config.toml
n_layer = 13
d_model = 256
n_head = 4
n_kv_head = 4
head_dim = 64
d_mlp = 704
vocab_size = 8192
activation = "swiglu"
norm = "rmsnorm"
norm_place = "pre"
norm_eps = 1e-06
positions = "rope"
rope_base = 10000.0
rope_fraction = 1.0
qk_norm = false
attn_scale = 0.125
bias = "none"
tie_embeddings = false
parallel_block = false
init = "normal"
init_std_qkv = 0.0208
init_std_o = 0.0
init_std_up = 0.0208
init_std_down = 0.0
optimizer = "muon_variant"
lr = 0.00528
lr_mult_down = 1.5
beta1 = 0.95
lr_head = 0.00359
grad_clip = 1.0
warmup_steps = 200
schedule = "wsd"
decay_fraction = 0.682
decay_shape = "linear"
final_lr_fraction = 0.0
batch_tokens = [16384, 32768, 65536]
seq_len = 384
doc_mask = true
z_loss = 0.0001
train_tokens = 195700000
steps = 5892
dataset = "wikipedia_en"
MLP neurons of a small language model. Each row is named by its layer, matrix (gate and up: input weights) and neuron, and shows model dimensions 176-239. Each number is 128 + 24 x the weight over its row's rms, rounded and kept within 0 to 255. A neuron's up and down rows have the sign that makes its largest values positive.
After each neuron's rows, "fires after" lists the tokens most often just before its 100 highest values on Wikipedia text that the model never trained on.

L7.gate183 [129 101 168 151 133  98 116  85 141 102 126  93 110 156  92 101 118 140  92 185 152 143 146 132 106 125 103 152 162  91 128 119 139  99 116 116 113 123 128 114 139 136 153 141 134 127 121 174 144 115  96 125 119  98 156 177 163 130 133 113  96 136 131 107]
L7.up183 [111 133 121 166 121 121 126  99  82 135 129 112 142 116 111 137  99 147 139 147 107 133 132  97 165 105 134 186 143 129 126 154 100 127 113 125 149 127  89 147 110 143 144  91 137 101  78  97 130 110 106 170 121 110 131 120 145  94 153 168 133  97 144 121]
fires after: "  ", " |", "|", ")", " −"

L10.gate48 [ 91 134 144 127 169  96 150 117 118 133 126  93 122 137 138 161 135 107 123 143 141  66 153 114 108  94  84 149 111 135 119 153 145 128 121 141 107 154  91 121 128 114 122 116 149 131 133 141 137 131 137 141  85 140 128  88 169  91 128 140 135 137 155 118]
L10.up48 [ 83 164 171 137 127 101 148 109 117 118 160 165 106 126 134 133 107 131 135 111 149  82 113 108 132 145 110 130 126 135 136 160 144 113 120 116  99 159  81 154 135 107 139  96 123  88  76 126 130 125 117 138 101  82 153 119 181 120 141 156 134 114 129  94]
fires after: " |", " for", " of", ",", "|"

L7.gate474 [138  93 131 130 101 123 140 140 184 155 134  99 114 125 105 156  95 170 140 143 138 119 130 134 117 166 153 117 124 134 149 109  93 169 134 106  98 150 120 143 110 136 149 133 180 121 104 124 119 123 192 101 154 109 131 120 112 103 174 110 108  89 146  98]
L7.up474 [101  78  93 142 112 125 127 164 101 145 129 136 123  92 122 149 104 151 120 106 116 150 117 150 137 120 120 106 121 113 117 124 101 119 113 107  90 153 128 106  90 108 128 117 145 134 104  91 109 132 143 107 106 114 102 157 129 116 141 123 164 142 127  84]
fires after: "\n", "|", "ando", "ern"

L4.gate449 [124 137 122 143 137 149 124 123 138 139 143 151 121 113 170 132 132 147 105 126 132 105 151 133 118 145  98 127 134 139 132 148 128 146 124 114  90 148 184 104 115 122 139 135 115 124 111 158  98 135 135 101 163 153 110  86 151 112  96 135 134 132 141 126]
L4.up449 [131 160 139 120 132 139 103 130 116 122 155 101 111 128 110 131 145 155 120 154 108  81  85 115  97 136 114 157 148 138 171 112 107 169 121 156  92 151 153 134 141 113 115 142 118 166 117 142 114 150 151 117 147 163 153 153 146 128 120 109 112 122  82 140]
fires after: "|", " Ar", "olic"

L10.gate424 [102  85 128 109 123 117 177 153 163 130 132 119 125 125 126 169  96 142 157 137 181 144 141 115 111 152  71 159 156 139 129 131 126 129 109 116 146 122 140  80  85 123 127 123 109 152  93 143  97 102 135 145 136 113 107 135 144 123 175  77 102 121 146  86]
L10.up424 [ 80 123 130 161 139 107 149 136 104 168 108 130 149 117 132  88 159 153 133 102 138 151 120  86 149  93  86 178  92 137 142 126 133 146 109 101 143 135 145 116 120  93 174 118 132 121 171 100 147 130 133 163 112 143 115 114 154 158 115  96 183 122 128  82]
fires after: "\n", "\n\n", "-"

L4.gate143 [152  96 113  82 146 157  95 133 132  94 107 114 130 131 132 129 131 128 145  84 110 142 145 133 152 151  82 136 149 141 118 100 130 133 120 156 120 133 111 122 138 136 122 157 141 137 174 135 147 103 135 142  92 111 127 101  98 163 102 142 115 125 132 160]
L4.up143 [119 172 135 112 139  87  88 138 121 169 134 155 103 124 148 151 118 114 120 136 138 139  82 141 143 117 125 142 119 104 103 138  89 146 121 170  87 135 123 158 170 142 111 180 189 215 127 103 133 181 151 141 141 100 168 128 114 134 118 105  99 157 137 153]
fires after: "ed", " well", " served", "d", " one"

L8.gate436 [132 143  95 108 135 115 141 125  90 136  95 101 146 118 144 128 119 135 117 148 168  77 158 141 121  77 123 131 132 145 119 120  71 167 135 115 114 123 136 146 115 169  88 128 142 169 119 119 152 134 130  94 139 119 128 116 157 113 125 114 154 137 137  90]
L8.up436 [133 125 117 111 149 125 101 169 107 154 153  79 108 153 156 145 182  91 121 109 154 110 130 117 132 154 136 133 122 115 104 125 128 133 127  91 116 114 182 153 101 149 101 122 131 116  81 102 156 111 139 119 158 128 119 147 140 124 148 171 129 122 152 110]
fires after: "-", "|"

L8.gate66 [ 96  76 134 112 176 150 109 108 115 115 124  73 129 114 120 136 138 143 145 144 150 166 106 115 102 156 110  97 117 102 153 149 152 116 116 135 144 131 143 107 127  77 140  65 104 120 140 135 134 114 106 121 138 148 129 124 128 138 150 102 117 144 169 118]
L8.up66 [134  88 140 129 152 145  65 127 168 100  94  92 127 118  98  91 174 146 128 100 141 124 121 164  98 142 134 103 152 130 165 122 105 123 156 149 120 133 171 136 109 109 143 106  76 128 112 102 117 142 137 161 102 136 141 123 136 164 115 151 120  92 148 165]
fires after: " the", "ult", " |"

L10.gate19 [144 110 183  75 156 150 130 119  86  99 147 177 132  76 126 166 110 164  95  95 111 121 128 161 130 133 130 156 125 138 122 122 147 119 140 140 109 118  80 116 124 135 141 149 109 158 116 188 129 156 136 108 101 163 191 134 124 140 157 137 124 103  97 114]
L10.up19 [124 169 126 132 118 126 132 127 160 122 134 142 127 157 116 111 167 159 125 113 136 131 137 170 115 113 156 171  56 115 169 188 144 148 163 126 155 163 115 125 129 166 135 180 121 170 154 124 103 125 117  81  94 137 166 129 145 122 144 138 120 175 121  95]
fires after: "\n\n", "-", " \"", "\n", " d", " ("

L10.gate655 [113 150 156 166 139 158 133 111 142 134 157 126 129  94 132 171 143 132 124 124 172 145 131 112 115 138  92 136 154 101 174  99 145  92  81 110 128 126 131 139 125 154 122 176 128 148 102 120 126 104 116 113 147 129 131 125 189 137 148 126 190 124 120 141]
L10.up655 [163 133 139 133 151 117 109 141 114 127 169 101 120 115 153 130 128 129 137 164 114 131 128 135 108 144 109 135 149 142 138 112 148 137 147 165 138 159 157  88 170 141 140  63 118 138 137 116 101 145  89 103 112 115 119 133 119 109 111 158 141 116 144 169]
fires after: ".", " |", "-"

L3.gate175 [163 147 139 141 102 125 118 151 194 150 132 131 129 142 122  89 119 187 154 128 104 125  92 195 111 140 114  95  92 123 156 112 155 100 118 101  97 139 181 130 113 145 126 151 134 110 152 144 125 134 133 142 142 156 134 119  94 102 141 142 132 133 107 137]
L3.up175 [123 119 121 166 122 137 131 134 193 138 151 119 106 148 142 139 124 157 153 127  93 123 108 206 124 139 110 109 152 134 126  88 142 131 123 110 114 159 159 125 126 123 135 134 168 117 160 156 138 119  90 140 159 175 143 114  83 104 162 119 139 116 150 121]
fires after: "\n"

L7.gate582 [124 109 133 114  91 108 119 142  94 122 110 125  95 113 163 167 140 111 129 112 109 106  98 114 109 132  91 175 105 156 114 109 164 152 140 146  88 131 115 134 129 137 157 141 113 156 104 110 165 152 147 165  83 138 110 136 127 132 107  90 127 149 172  98]
L7.up582 [158 126 125 149 125  96 101 124 148 126 169 122  69 146 138 113 125 153 126  66 143 137  95 122 125 147 113 128 122 137 132  94 106 136 174 120  75 130  69 142 124  96 141 121 115 139  88 102 129  87 111 132 118 130 131 142 155 117 115 163 138 162 150 113]
fires after: " |", "=", "|", "\n\n", "As"

L3.gate494 [145 106 202  81 115 131 124 136 137  96 135 176 189 136 133 107 155 148 151 117 137  77 128 128  95 112  95 123 122 101  90  86  77 144 100 132 141 200 140 112 183 122 143 179 114 102 112 168 127 117 125 105 172 150 134 125 110 128 137 118 141 102 135  90]
L3.up494 [122 148 161 143 135 123 106 159 135  93  90 156 167 156 128 100 134 153 147 136 115  96  97 141  92 133 127 123 108 103 149 127 101  86 144 136 114 103 109 129 118 122 128 132 145 125 108 164 107 131 112 131  89 118 143 126 117 120 167 120 111 102 131 105]
fires after: "-", " (", " \"", "/", "("

L3.gate521 [132 140 128  92 118 141 110 152 136 144 102 121  97 127  87 176  79 145 147 118 139  97 170 155 120 129 139 141 149 150 102 140 131  90 103 121 130 103 142  94 122 130 143 162 156 144 143 140 120 114 127 107 119 128 101 114 146 148 104 167 109 126 100 149]
L3.up521 [131 149 127  83 124 151 105 124 166 135 187 105 151 100 122 124 127 104 111 161 114  97 159 103 136 114 156 148 143 111 138 124 144 115  86  96 149 123 160 106 130 148 105 127 128 131 119 105  81  70 160 119 134 144 135 135 113 117 142 128 143 138 105 122]
fires after: ".", ")", "\""

L4.gate586 [108 116 117 136 143 161 132 152 119 148 124 150 156 142 129 174 130 130 101 148 138 126 131 135 162 147 168  84 121 137 127 118 135 179 104 139 133 102 157 139 183 111 127  98 148 132 145 123 149 131 151 116 124 125 156 121  99 179 130 131 167 137 121 158]
L4.up586 [144 127  91 131 163 140 114 133 161 140 141 161 163 145 101 169 103  88 134 123  94  59  89 150 186 136 132 144 129 132 137 121 109 180 111 136 166 146 127 123 160 124 111 116 100 124 140 121 152 140  97 128 157  61 161 122 148  91 132 105 142 139 115 145]
fires after: " (", "19", ":", ","

L7.gate521 [149 140 136  99 151 123 144 144  95 150 136 168  81 150 163 129  99 139 168 154 164 135  79 129 126  90 154 152  91 123  93 104 107 138 133 161 160  90 103 121 109  99  77 100 160 135 155 142 132 144 157 148 147  87  94 148 142 116 146 108 115 145 136 161]
L7.up521 [165 131 107 126 132 113 111 100 156 168 120 118 156 147 180 149 169  89 111  81 115 128 109  73 164 134 113 121 118 185 162 132 141 106 152 152 121 127 143 123 109 105 138 137 145  96 168 147 144 127  98 102 123 100  95 116 143 150 103 164 154 143 150 118]
fires after: " 1", ",", " 2", " 3", " 4", " 6"

L7.gate387 [ 91 122 163 107 138 145 190 112 125 134 130 143 182 123 113 153 140 130 168 123 155 133 111 174 137 115 111  98 160 117 109 150 146 155 120  92 129 140 140 123 121  51 174 101 115 131 119 142 139  86 179 153 127 100 151 125 135 125  89 160 168 122  99 121]
L7.up387 [ 91 113 160  95 136 132 139 102 125 140 136 162 156 134 145 159 100 135 140 129 131 144 105 160 164 124 128 102 157 103 100 176 162 162 137 106 148 152 134 128 129 111 181 123 104 147 125 115 173  83 156 145 132 111 158 120 119 144 117 141 164 138 129  98]
fires after: " =", " the", "=", ".", " The", ","

L8.gate12 [174 124 120 130 104 118 122 126 156 126  96 100 140 165 137 157 133  92 153  90 111  74 164 126 111 109 118 118 156 130 128  75 118 119 179 130 128 118 118 135 127 124 157 131 133 104 112 132 163 120  72 186 129 128 132  87 146  81 156 114 133 138 135 121]
L8.up12 [142 173 159  89 141 155 111 109  90 114 124 102 116  99 131 164 119 136 152 126 149 143 102 118 180 162 128 118 104 104 131 100 124 117  98  89 115 113 153 157 128 107 142 114 134 110 127 155 127 153 109 110 142 113 149 114 106 107 122 159 163 134 145 134]
fires after: "′", ":", " as"

L7.gate22 [116 147 145 115 152 112 136 123 106 100 139 150 117 136 116 173 112 124 116 117 140 150 160 136 127 102 136  93 146 117 147 133  93 159 128 103 136 108 166 117  63 144 140 161 119 109  91 118 139 131 146 117 163 101 166 142 135  99 119 130 103 117 156 136]
L7.up22 [163 140 175 127 170 111 116 130  94 144 167 121  92 125 110 155 126 146  92 109 132 124 130 138 110 114 133 121 115 135 128 107 113 163 144 115 115  70 168 111 105 142 143 166 127 125  62 182 129 108  91 111 141 112 139 126 131 129 101 122 100 142 167 122]
fires after: "\n", " =", "=", ":", "1"

L7.gate52 [129 106 146 152 132  77 117 165 134  94 147 121  87 137 142 165 160 107 143 131 168 180 119 130 160 133 188 116 127  87 101 134 141 178 111 121 108 115 113 120 143 101 141 134 138 133 132 124 109 139 156 148 127 113 133 117 170 175 123 108 134 112 124 119]
L7.up52 [128 148  83 129 152 162 134 147  70 141 150 131 134 147 108 125 130  85 138 124 107 124 154 128 146 138 140 142 118  94 122 101 121 144 105 144 121 176 154 158 134 156 101 122 143 138 112 115  91 147 135 140 175 149 119 156 106 108  94 125 163 131  87  90]
fires after: "\n\n", "\n", "."

L4.gate465 [124 146 153 144 128 135 138 145 130 130 118 122 118 112  96 142 110 125 122 165 131  98  95 141  78  91 109 140 147 124 163 142 120 124 129  92 115 149 148  93 119 161 112 125  88 152 121 151 117 131 117 101 132 167 189 119 129 144 125 144  99 113 136 134]
L4.up465 [109 128 140 149 136 123 102 122 158 121 128 117 155 149  98 126 117 117 151 140 139  70 120 126 111  95 123 139 120  75 142 121 148 107 162 149 117 110 152 109 110 120  84 111 139 131 149 144 117 132  90 149 155 145 153 120 128 121 119 149 208 144 128 118]
fires after: "|", "\n", "-"

L8.gate184 [123 128 126 148 150 159 127 107 130  78 149 129  99 112 146 109  87 146 130 115 115 138 134 123 106 149 114 171 129 151 118 127 139 172 132 132 126 122 127 113 131 169 107 124 151 125 132 123 162 156 145 122 145 134 143 128 149 135 109 114 148  86 123  63]
L8.up184 [ 71 139  84 150 103 153 117 124 141  93 111 115 107 155 113 172 137 111 127 127 170 122 139 181 131 163 126 111 150 115 133 116 113 113 124 152 113 155 136 130 137 151 121 130 175 161  98 105  82 149  84 112 146 132 135 136 121 162 159 124 132  87 105 112]
fires after: "-", "\n", ":"

L8.gate122 [121 107 141 150 146 107 135 154 142 146 116  69  85 141 129 135 110 140 121 157  90 110 122 136 118 134 135 138 112 107 135 129 135 135 167 107 111 116 140  98  93 127 156 126 119 112 128 133 126 141  99 148  66 130 115 121  91 112 129 129 136 138  71 139]
L8.up122 [129 132 106 115 160 109 127 140 104 120 122  65 125 155 112 110  72 130 100 158  70 131 165 120 123 135 179 144 110 145 138 114 120 126 173 100  84  94 157 117 120 138 143 119 125 118  99 129 139 135  69 129 128 120 117 153 102  90 143 107 145  91 101 131]
fires after: ",", "\n", "."

L7.gate644 [160 114 140 132 145  54 100 146 121 149 105  99 152 146 114 102 165 132 150 123 165 155 121 143 132 138 129 141  92 128 102  97  90 113 129 117 105 168 123  98  93 119 109 113 166 128 119 122 100 165 111 137  99 163 121 149 126 140 128 130 100 158 136 100]
L7.up644 [141 110 121 117 139 106 119 139 125 147 145 113 126 127 169  88 105 127 144 142 113 129  81 116 153 135 170 132 104 112 126 113 116  55 139 115 129 107 114 144 130  86 127 178 100 127 140 104 115 150 111 145 107 131  94 151 127 114  81 119 194 157  98 124]
fires after: "\n\n", "\n", " a", "'", " Cam"

L3.gate256 [149 134 132  93  84 166 152 162 112 102  96 115  97 126  90 215 162 134 142 102 125 108 123 168 120 163  77  74 136 127 134 135 140 146  70 112 123 138 123 112 141 147 105 138 118 175 114 162 136 135 126 123 123  99 121 120 140 151 121 112 134  86 121 148]
L3.up256 [147 171  99 130  99 137 173 133 131 146 121 156 132 128  77 107 171 127 125 139 141 135 117 150 117 169 122  85 101 104 120 115 142 122  93 133 182 115 125 123 154 147 148 127 145 110 150 141 111 121 156  98 126 172 101 130 140  94 152 156 119 107 111 180]
fires after: "."

L9.gate365 [111 115 151 144 158 163  98 141 132 130 140 112 134 113 168 134 130 103 112 119 147 146  98 104 128 146  94 127 172 139 118 166 152  94 163 148 189 137 148 114 167 133 116 139 128 125 164 127 138 140 108 137 101 129 137 165 111 138 148 152 135 165 142 167]
L9.up365 [114 105 144 118 109 124 140  91  91 148 143 135 121 122 132 160 128 103 125 116 117 112 133 104 111 162 144 134 127 142 127 107 118 108 100 182 140 162 130  91 128 132 115  98 152 134 175 153 128 152 102  84 192 111 145 158 135  57 135 139 127 141 116 122]
fires after: " |", ".", ",", ":"

L7.gate113 [ 90 140 128 146 169 127  63 115 129 144 115  76 107 111 149 136 115 109 148 164 124 151  57 115 161 158 173 145 144 159  91 177 129 107  68 127 139 140 141  84 167 112 155 121  95 127 149 133 147 128 113 142 114 138 121 141 144 143 169  72 105 131 145 113]
L7.up113 [124 110 146 164 127  73 122 103 109 102 113 143 147 129 102  98 149 136 118 147 104  91 135 135 119  85 136 121 120 128 198 162 136 132 145  98  85 105  86 165 115 139 162 132 153 138 142 121 109  98 101 160  74 171 108 109 132  94 154 117  86 182 107 109]
fires after: " Albums", "  ", " |", "|", " /"

L9.gate691 [126 134 148 107 144 159 121 157 114 137  95 115 151 124 118 157 167 176 203 107 140 117 126 141 123 129 111  99 113 103 104 143 133 161 145 170 129 123 131 131 115 118 139 132 142 126 128 134 163 175 139 169 128 115 138 116 105  67 132 185 103 128 124 156]
L9.up691 [105 105 127 131 215 160 124 145  99 109 104  98 163 128 144 149 154 122 131 129 144 113 132 151 155 109  92  89  92 147  97 147 137 141 148 127  81  89  78 129 133 139  97 126  78 130 157 120 196 141 120 157 166 129 121 121 139 109 124 132  96 107 110 151]
fires after: ",", ".", " but", " he", " as"

L8.gate583 [160 137  96  93 133 122  97 123 122 153 161 144 114 127 145 134 128 165 108 133  97 152 123 135 127 131 168 111 100 127  96 112 131 177 111 105 122  85  95 107 143 150  93 115 161 122 103 172 136 149 112 173 120 160 122 138 111 123 145 114 142 136 138 120]
L8.up583 [122 132 109  84  94 139 127 180 132 124 145 148 150 169 151 133 123 103 107 109 136 121 114 125 114 119 107  92 123 114 188 188  97 132 107 127 107 134 112 126 142 112 107 130 167 100 101 171 152  98 142 184 104 159 134 148 132 108 131 160 127 120 139 129]
fires after: " |", ";", " thr", " 3", " 6", "yr"

L9.gate621 [152 120 158  88 197 120 129  72 108  90 143 156 132 159 109 117 116 161 164 101 120 140 115 156 113 137 143  95 154 129 110 145 128 114 129 157 108 105 129 163 156 128 141 118 140 109 132 160 108 137 151  89 147 139 129 141 152 158 120 171 176 110 118 109]
L9.up621 [140 114 159  91 191  98  89 149 178 135 152 136 159 137 147 162 123 152 133  86 106 127 138 135 151 105 132 144 132 107 137 135 102 133 106 183 149  97 108  86 127 102 127 105 114 140 139 107 173 133 100 164 137 143 121 137 118 138 136 138 149 110 124 163]
fires after: "=", " the", "rove"

L9.gate350 [156 118 101 124 120 102 101 141 113 120  75 106 148 133 139 125 153 106 147 103  93 108 172 177 113 140 127 157  99 171 128 128 131 150  95 104  97 151 142 159  74 143 120  98 127 134 144 143 138 140 123 129 128 161 118 138 150 115 161 134 133 154 123 154]
L9.up350 [ 94 129 166 130 148 145 140 166 153 139 150 107 134 134 116 117 149 129  71 155 139 100 125 133 179 107 102 162 149 153 106 108 129 156 117 110 132 139 111  87 131 104 128 122 126 147 116 111  95 151 160 125 122 110 154 127 131 141 172 131  79 116  90 151]
fires after: ".", "\n\n", "\n"

L3.gate635 [155 144 161 188 161 158 107 138  87 140 144  60 127 122 115 114 141 145 172 139 125 117  61  66 135 146 152 122 131 121  97 149  80 152 120 141 121 122 159 125 164 139 135 134 151 139 122 106 133 124 148 139 132 110 139 125 141 127 127  84  85 149 146 113]
L3.up635 [116 128 119 134 103 139 139 148  93 106 171 119 136 138 128 121 160 147 120 124 136 112 119 161 120 140 112 134 124 123 126 119 171 115 144  63 137 138 159 134  88 117 189 132 132 125 118 103 118 115 119 133 114 187 108 142 118 104 104 171 102 165  79 113]
fires after: "\n", "Al", " Jo", "|", " Kh"

L9.gate28 [ 95 153 174 145 165 172 102 163  78 125 125  90 121 161 151 146 113 115 164  83 102 108  68 120  97 114 161 114  93 134 101 145 113 111 111 117 113 122 138 106 155 122 133 134 131  90 119 151 131 159 119 116 111 129 154 120 148 211 118 101 102  99 121 100]
L9.up28 [ 99 123 134 161  98 138  89 142 112 111 149 187 117 142 134 157 138 100 114  88 201 132 146 126 138 134 141 135 135 115 136 156 125 148 115 108 126 111 118 151 133 166  73 146 137 173 152 104 111  81  75 171 124 133 135 160 119 124 116 112 167 116 153 123]
fires after: "|", "-", "19"

L10.gate631 [146 155 131 104 163 136 139 126 124 126 126  93 167 136 110 110 105 120  86 113 124 106 147 128 133  91 120 149 124 114 110  91 124 147  60 102 139 114 158 123 152 162 135 149 131 155  93 139 130 185 126  82 139 118 137 149 158 145 147 159 146 143 126  89]
L10.up631 [180 138 158  96 154 161 126 114 137 149 134 119 151  68 134 140 145 111 128 171  83 118 150 142 143 147 103 112 126 160  96  88 130 140 104  92 158 122 141  75 158 118 145 147 140 150  75  89 176 108 113 111  87 104 122 120 117 126 137 157 118  95 161 143]
fires after: "\n", "|", " |", ","

L7.gate424 [144 172 142 118 146 108 131 140 106 125 119 134 133 185 138 123 167 124 142 111 151 144 119 159 107  93  90 121 129 120 144  83  97 115  97 101  81 132 119  71 100 116 143 139 113 156 114 147 122 166 125 135 140 117 127 135 141 144 111 139 111 144 101 126]
L7.up424 [177 154 130 113 142  87 135 153  83  85 142 130 148 150 140 142 148 106 135 140 130 118 122 102 102 157 124 135  85 110 178 123 143 128 137 117 139 145 137 110 137 132 131 126 119 145 113 147 124 105 147  85 137 105 126 132 139 104 156 119 102 141 105 135]
fires after: "|", " |", "."

L3.gate234 [162 135 102 128 143 178 110 133 144 107 126 126 150 123 167 103 100 136  99 133 131  98 143 107 157 128 102 157 113 116  82 108 130 127 138 148 146  74 141  69 110 121 121 114 151 139 147 181 100 142 161 110  91 174 163 115 145  99 166 146 162  90 143 116]
L3.up234 [ 98 145 166 151 109 124 140 149 145 146 131 150 131 128 157 146  91 167  84  89 130 140 162 139 160 120 115 143 116 129 119 107 140 108 182 156 138 108  61 172 149 114 104 117 145 132 119 110 109 125 125 104 183 151 180 122 132 127 159 127 133  86 130 127]
fires after: "|", " \"", " en", " ("

L7.gate378 [102 111 101 121 129 113 146 114 116 144 154 115 146 131 115  69 111 121 150 146 126 140 129 156 137 148 149 153  96 118 154 123 126 117 118 101  81 137 106 116 112 126 143 137 158 109 130 157 116 145 118 140 126 161 130 116 130 140 175 107 140 142 117  82]
L7.up378 [189 136 118 126 126 108 156 120 141 145 165 108  90 114 116  99 167 140 131 164 102 121 163 109 106 110  98 141 116 144 130 145 107 132 109  92  60 182 105 122 135  84 143 126 152 132 173 119 132 139 121 118 108 119 153 125 118  87 126 124 158 171 149 113]
fires after: "|", " |", "  "

L3.gate220 [141  87 138  91 148 130 110 101 127 168 118 150 136 135 147 130 153 131 129 145 165 140 139 139 144 121  75  68  87 138 117 124 158 137 132 124  84 126 148 116 131 119 146  95 137 137 110 143  99 119 119 140  85 138 132 166 149  97 114 125 170 140 123 133]
L3.up220 [ 91 136 100 113 135 102  78 149 134 175 135 111 118 153 143  84 103 126 120 126 142 135 165  99 139 146  99 145 126 117 118 109 108 113 145 116 151  88 145 125 125  74 169 119 175  78  85 159 129 104  57 117  89  58 150 155 140 100 102 157 150 118 115 126]
fires after: " the", " The", " Fe"

L9.gate702 [159 117 152 120  87 103 138  74 139 159 157 130 114 169 120 148 149  97 137 118 130 134 113 136 112 101 108 131 120 143 160 135  66 136 109 167 112 117 124 126  75 109 128  85 146 131 120 165  92 158 117 122 127 152 140  96 138 141  99 127 131 130 108 112]
L9.up702 [176 120 140 130 141  96 117  89 130 115 117 104 137 107 134 130 124 124 114 118 138 110 133 149 134 134 120 134 115 145 108 104  74 166  98 140 161 127 130 151 104  57 126 137 116 135 102 131 123 121  98 112 179 138 149 129 187 130 150 167 128 148 126 145]
fires after: " a", " the", " an"

L3.gate497 [ 99 100 127 145 147 167 143 162 167 116 132 121 150 161 149 103 126 102 147  97 137 127 130 142 134  69 126 170 105 124  89 130 131 158 134 156 143 118 157 133 132 112 140 109 125 144  93 156 102 129 137 104 127 111  95  95 123 105 159 165 164 168 113  99]
L3.up497 [ 60 141 136 138 121 114 115 147 137 119  98 119 130 152 136 195 136  99 154 145 143 116  87 155 138 120 122 125  63 127 161 141 138 145  99 132 128 145 163  97 130 122  92 161 121 146 111 119 109 149 176 100 102  84 101 109 116 125 154 101 132  98 139 148]
fires after: "-", " (", " \"", "{", "\n\n", "/"

L9.gate128 [127 149  99  94 145 139 133 146 143 149 134 122 114 113 121  76 144 109 148 129 154 161 112 137 120 147 107  94 120 127 121 136 154 118 127 136 160 153 102 112 107 120 161 108 111 118 159 155 178 117 151 144 148 124 166 133 188 137 158 102 136 107 104 120]
L9.up128 [ 62 176  97  93 140 160 156 116 112  94 150  93  85 137  69 163 131 140 103 116 107 123 104 160 103 100 122 134 130 106  68 140  86 125 117 132 112 153 125 131 141 168 133 171 141 136 131 129 137 118 128 132 132  83 143 155 136 123 130 131 145 133 143 122]
fires after: ".", ",", " who", " where"

L3.gate177 [127 166 117 127 108 127 134 129 147 109 158 125 112 145 133 124 149 119 137 111 153 105 138 159 108 103 122 106 133  85 112  83 145 218 161 149 136 124 128 146 153 143 180  97 135 162 129  86 107 110 154 155 153 139 103 143  86  99 106 153 156 102 144 114]
L3.up177 [ 99 139 100 125 149 136 142 135  97 130 120 121 166 131 133 157 105 141 144 145 127 131  98 104 135 148  87 108 158 144 181 128 117 117 113 133 136 120 154 121 102 129  93 152 120 152 139 129 134 150 116 135 100 128 116 131 125 135 130 180 132 119 103 114]
fires after: "-", " \"", " (", "Early", "—"

L4.gate656 [173 144 141 137 144 140  99 142 131 124 172 115 104 149 132 127 133 127  83  98 126 142 121 141 127 139 147 139 134 117 105 137 133 147  99 110 130 117 113 107 177 110 101  95  97 113 142 142  97 154 143 155 115  98 152 147 117 156  65 126 118 189 141 161]
L4.up656 [144 141 104 116 115 146 148 115 101 166 123 106  87 100 117 129 138 143 119 143  83 136 141 175 175  90 137 126 116  92 129  98  96  92 107 138 161 167 152 125 152 135  96 172 128 146 104 137 150 136  87  91 117 113 116 133 136 137 107 117 100 143 159 125]
fires after: "."

L7.gate373 [170 103 166 130 126  84  92 140 132 116 144 146 100 144 122 132 134 143 104 135  73 155 106 109 124 136 154 128 112 121  46 166 116 120 141 163  97  85  89 133 126 157 162 126 123 116 144 152 137 109 119 110 133 112  94 119 134 123 148  92 154 141 142 133]
L7.up373 [131 110 102 104 126 201 127 126 150 133 117  55 149 107 136 139  95 125 109 141 104 137 121 108 132 112 125 164 120 120 148  99 108  67 135 125 108 135  93  75 103 133 124 153 141 103 134 131 144 145 132 147 184 118 100 101  96 109 137 107 158 101 148 144]
fires after: " 0", " 1", " 2", " 3", " 5", " 4"

L3.gate678 [ 88 143 137 123 163 182 155 119 115 148 123 154 148  90  90  92  81 132 120 145 172 109 109  91 139 123  72 108  69 136 167  81 115 137 135 108 144 135 127 135 136 110 157 124  98 115 120 148 149 122 130 172 137 158 130  83 115 169 119 121 135 166 134  87]
L3.up678 [113 169 116 121 168 149 154 104  90 152 143 146 123 105 122 115  74 127  88 133 152 118  58  90 124  99 107 124  92 122 138  95 108 155 148 116 119 140 103  97 119  89 164 126 114 140 158 127 122 121 124 143 132 163 125 104 121 177  97 100 137 199 113 101]
fires after: ".", " \"", " (", "\n\n", "\n"